Weights of a small transformer language model.
Training: a variant of Muon for these matrices, 424M tokens.
MLP neurons of a small language model. Each row is named by its layer, matrix (down: output weights) and neuron, and shows model dimensions 128-223. Each number is 128 + 32 x the weight over its row's rms, rounded and kept within 0 to 255. Numbers have three digits each. A neuron's up and down rows have the sign that makes its largest values positive.
Before each neuron's rows, "fires before" lists the tokens most often just after its 100 highest values on Wikipedia text that the model never trained on.

fires before: "|---|---", "y", "ment", "|", "oun", "ast"
L6.down34:100189123118132084145085116136114151162111132147118119066140112117104096137155134170133101122140115126163134082145158125097109095124168171171095137142087132159123166180111081102110139160139158187102142106154084091157104156167111113110116151223110167135179084190118098134146154154141116137

fires before: "u", "uc", "ure", "im"
L2.down191:139060126103089131100090175077110123170089089146103107098158105161145112086094177126154115132145117112135118111140130127172177128146072044136186134169152158225152109120113113108115113098120128097099115109086128092081136112140149112150168120159166139120118149082173122092111157151164139175

fires before: "end", "art", "ro", "ubl", "r", "it"
L5.down13:127088137133120142143092123106133089131101102133153113082093111152133126133150114115095165159165146179087104073183154184109145147106168098119135137158164111131165150127076100121140133124112137153117046133164104081127134162119140124108108083115089147100126151087124195198111119188092159126

fires before: "ag", "y", "-", " a"
L2.down377:191163146137105168146102099106119085043104110138149129062102102114139131141126086105114195179110097116081089179156114168151150108114088104115083146134141115160121108087130074089139155103089152142117101151097124135189095111100096089046096107122111108183158121152116104043154144138136090140

fires before: "ased", "t", "x", "as", "z", "v"
L5.down175:158120157132153115157082171165144076170101167096198172177106073216124125083159063131066142123129163109109099113136062077120150097124154092129176121137079136114121064132157081118099126132138105125145152112121102091139077128125167131110167162106130115106163141086149164125187111111135126110

fires before: "lect", "v", "ar", "ff"
L2.down218:200173129099181158108114120120145240142142150058109174116097129096123102162090169179148123143113139146092072088151164116164116097080149067086160163069154141106100109094139118157158118095150070112161122128126111151110165130178152088104162152115093107090116085186205130142137161079117134125

fires before: "ther", "ver", "ut", "per", "b", "cc"
L2.down291:138130119092117152098094108101141084142163150051098093087115108157102080126125122102074119133111137134081096075112158159152187146098119113110109167129176094162070140120076152087124098154113139129157112157101137105128122155147144132119158082127100159189117145162112194104158096115065138120

fires before: "m", "id", "iv", "ure", "ed"
L5.down424:098142124088106178139151161126107143101202193186098149135134128121121106163166105129064093119102066073159129104187121146171186119120184152127132112176161104076153106128114155182117167205135140160080131132112163137191136168141146135124131072086148138103075141181139165132117151089104131110

fires before: "on", "ons", "e", "ure"
L5.down367:151153130125163154071104084159115199153132129154163123106144064106090144085073141105069090107167120151113154107147171150112187161143142182118149073187172138149172111113114073128064137159123095135081153077153121106166131146154158125103128131112144125071091128155132098140129128110151137167

fires before: " ", "b", "pt", "ed", "ion", "ations"
L5.down84:064138127136179124105151100086148128101124131146124123134138116053101131093175112159120104119116138172164085200140123133127078121095133099143141097141064119108128093155067112145181121136120127138113115144149127116101114122082139128112108151156161156113176068140129173102108128104168093182

fires before: ",", ".", ".\n\n", "),", " and", " ("
L2.down122:103152108179161143099171091113108191160171045128137086151086089180094147144142154162137152148127190102134150130118138119135097099122129118096154156130174153171135192074130170114103156113105133110116200110151111111159118165150058121148155186061108132060102064130147181092143136164154113116

fires before: "ue", "es", "g", "ic", "b"
L7.down424:149148121107134172095139203134042169174099113144096094116060129116134112128148103098109097120130114211162154128086153120128154081137097153146132191063138133099120127134085091115136132144138193124073132147093142111081108173092161107126134153127113112131156158122135129093152168135121096125

fires before: "ion", "ions", "ul", "ard", "er", "ist"
L5.down112:104102107164148136161130161111126211157154131102138147125071108154112157152137151134070110087189135120108074178179118107087140159127127127167182104116179089082109146186092140137035099125124070084110110140140112102105131204157161154146095198147074121189108070184129142129149135176062110168

fires before: "w", "ur", "ir", "er", "ain", "ear"
L5.down409:095135108138100189122137087111113192133103144091081130166121101169110131102138110111131096157166153111104182097099135099143169110171083080113107100139130146121120170104094067109134124111126071114146116119137078125120191092096085135143165114152116141107107158143174149158112130172125083105

fires before: "le", "our", "or", "lect"
L7.down423:117124086183114135116126118170140194094211135139138139196150155094117117148127177189189098163201146138191086152121136110137157114166199094167091134164142096078141159133111170091109146106201100187226119144104151154116150192159161156129151120189145107085123076090111214117152123199107136143

fires before: "m", "b", "p", "mer", "ic"
L2.down157:116141122112046182106144153113117255127107179072152109167134153076136123092163135148147101123117144059116087080083118159185161135055128113129136156156130110115087128105082142148149116207155161087112057109153138171081129096124125168148164136107063147129106063072108160055094209090116112120

fires before: "m", "t", "ound", "ch", "r", "g"
L6.down329:158128067137121116131172178067118162100081116118171146153135098130112173136154137174116183135119054159137132143097174141154148125153117150052063081106145189122111158174162106128152140154134139109045113189151164056124176111120098123157094126128153122048168174065099125129123146087130124109

fires before: "20", "19"
L7.down281:135122113166133152166167127148166191150156122217055092071142089141170103123125148097069111155127147116123073122091153176136132143148099122205165109087151097114212058144114128154128120147107141146123136182093106042138133178168193104196181089121138150154109141169083056096153138112079139111

fires before: "am", "ican", "ment", "al", "ap"
L7.down84:111116152186110130187094131094140159109109169024105174147129152002088108117099081114092128062151163133090120141133121130096103143071094166188106195114117099081143126160172173188176132110153153140104128159091123120096131136151181146134116156130153130135225118075129087114097130137119151113

fires before: "ased", "as", "ain", "i", "ov", "ect"
L6.down266:162162121108199149125118075166162145098109140101137077169070122121150082108084083178158077143121135167086142104131121152112153159117137146122174137134117051157143155131139133159190079105147114062092124089158102142109105120121197105152088121103111120134157133123180126127121156107143161132

fires before: "y", "um", "ry", "ri"
L2.down334:177081120104112173112130172104146148169079129172158071137189082119087137216112114143143081105191122114079126124141079093136134121125103139077153176133148135090130075080164129114074133082129165099083119156099139065122125094147156104121134151114128165153115119124088178137159112123190156145

fires before: "c", "g", "t", "ter"
L6.down255:126089200078118105188157097075090088144111162133134095079103129154162150217076115172120073100149115089119103147130112141194152157059129124157146071149141128176225086177132138151191153157113172103146156105092135109142127142143153178106121100143116117166136158138109111146152117106130081154

fires before: "as", "v", "lect", "em", "ver", "en"
L5.down127:108130099124122148109150118118134200171110130178134155110125075155144085185130162113099103119160153123117102143131089090090116166102154115176146167131036141118097116156172111181131118122107110130103093115123148113175140106121121119152129110140150159084141088115162166121168171150145060101

fires before: "d", "ap", "ound", "ork"
L6.down339:129198079156117140092141092152127168176108108139172128132162082137071126096132113162139126108121167120066096134137128117087165161118112107085072177187161138131086173103120100148167033161105140093119146091137147135111145058237118161184123090128202071126104124106173152070107142118106117069

fires before: "ist", "oc", "p", "ign", "ide", "id"
L6.down97:168105148129136146112059149117132199130146087099146094110142065137125150117127133075068144140064161144203124128138081164088080090106117163089159166161139132177049157102123115158104145086087127107124126147153097092122172127116173091066156119152119105105082140175136146178157131140179091107

fires before: "ct", "ch", "ary", "th", "ly"
L5.down146:102083188091128100131156123089125106092132097103172086195161134106113108123153120184084052124164096126106148110127194129156118174125148149147110136107140100101126112081090130144103141111074094123170177102108142111131151063086082131083201099157129157105123158108058103129135188145093096138

fires before: "c", "z", "o", "al", "or"
L7.down209:129111141129166149148140128134122169151099147109122136095111067073111124100150124083169106125096138144120107133190163139194121068112115111116115118107099130187234102141173160101149147146120164163071150079184125142143134100110119116168170123190127090093126144152150146131143133092125131125

fires before: "ro", "f", "en", "v"
L6.down320:131200122152090160064140101175096086174131172181127128056107108101119090162114137141095087167118046134072121118120119120112083124122149120132122130113104108111127134175149151078079188143107069077098135166133152166159124116114101105129111122133137141181157132143202082196145101159126164167

fires before: "f", "v", "b", "or"
L5.down293:118112167107147131116144145063108135150136073116140137127115160184173095135111072169093110098058145201072121125124148161083161191136097187182093165135138062185164146105160147166058107119182168153040135120117088088105118142113194071127102104130123125119099122110081141100150122160168110128

fires before: "or", "ent", "b", "ol", "od", "-"
L7.down296:139127143169125127123133179139110077154118122163089174128164222060121119168149129124145160137101107153131113126124146163076105138116102065078136146091109083143127140157120142139153090106114136093112201099146138081109139160142168103106107126146104097166093115088144183155161108097088150144

fires before: "es", "em", "a", " Un"
L7.down274:142074096130138131120167142078102172185119135116169108139161150091180089131144139105117122162104129116206167131102145165180122127175074190057154125060121176131112118179123109108118207118139124117133113074125150172126145200177102174095180100136105103122088142113073091115096091130099124161

fires before: "p", "ear", "ult", "id", "c", "erv"
L7.down157:099118136139154190147065157114197148167139166106126093136086159123128168125137128118106117094148075120075077091139133171058026103094126147143050153110133135146097157108126079156104114151083199102113156133114150115187129155143176063149121079120111203105154158135184096109095151081162121105

fires before: "ates", "al", "er", "W", "ical", "E"
L5.down165:212141163140111140140155108137133114174116173137191127162142136168111167102156155155126094100092141101116146178104118108101173123146086155166088192111130181160155071145133078090123117200082113155096214064163138126154127108178148193125163110113061115150132140158115061172181144146132172173

fires before: "20", "19", "r", "it", "18", "e"
L6.down447:137110129140175083153141096120116161117108072114158125092117089141131087034111115147144157122101097095129153156165119156094148092152094067176146130176116150101151097095137066134082127131156111165103132149157166043121215124136148127077164072155126118093008169092079125103099151155085116215

fires before: "ue", "is", "ate", "u", "al"
L6.down191:074181121130154127108141134106165045190133134106133097118123100125093137166121137170112068126154089179164100131131114092135109154150173113156138114203122140088158161192107089185110111191119145160080141185188082141087071138120150174157119150121119128164131141114191115116096160151119128138

fires before: "ity", "i", "it", "ual"
L7.down262:163180075165103142119089135149105160141094142164154124086120109088130184099157069143158099225114107101077201115146105095133147134126142117123135155061122131117080099159179189113134108081137159135181134128149118107103124151129128161108127153171130148102096087149178098136146139114136089170

fires before: "6", "7", " |", "5", "8"
L7.down385:128133188120141144122131105144125074131139181122146156102145152159124113132134087142177172125124119169111104123202148087106181114116199125123106108147136088083132047131175104148134112166152152104139117138128121118095126140094085193152143070154112101098130115114154097094176042161115098102

fires before: "on", "ons", "e", "tern", "es"
L2.down237:168112132117209095103092121167088119165138152091179121094173092131185121090135198147149116130111134057129130162170176101147117154157110145194114145135062127142140145097139078106131105172099088085156128115150111131182085179174115082134120116204120061140111158101168077069110144090107117148

fires before: "N", "W", "E", "3", "4"
L2.down225:132102106099096179158100212097156170128098144125146099084110169136163131127095186130158154155117109119099161070094142186113186186153114154089139137094116099146083109089099081180100184199101117099115062159144154146170103089145148128071140123168075103158167180081097084119166084116148159203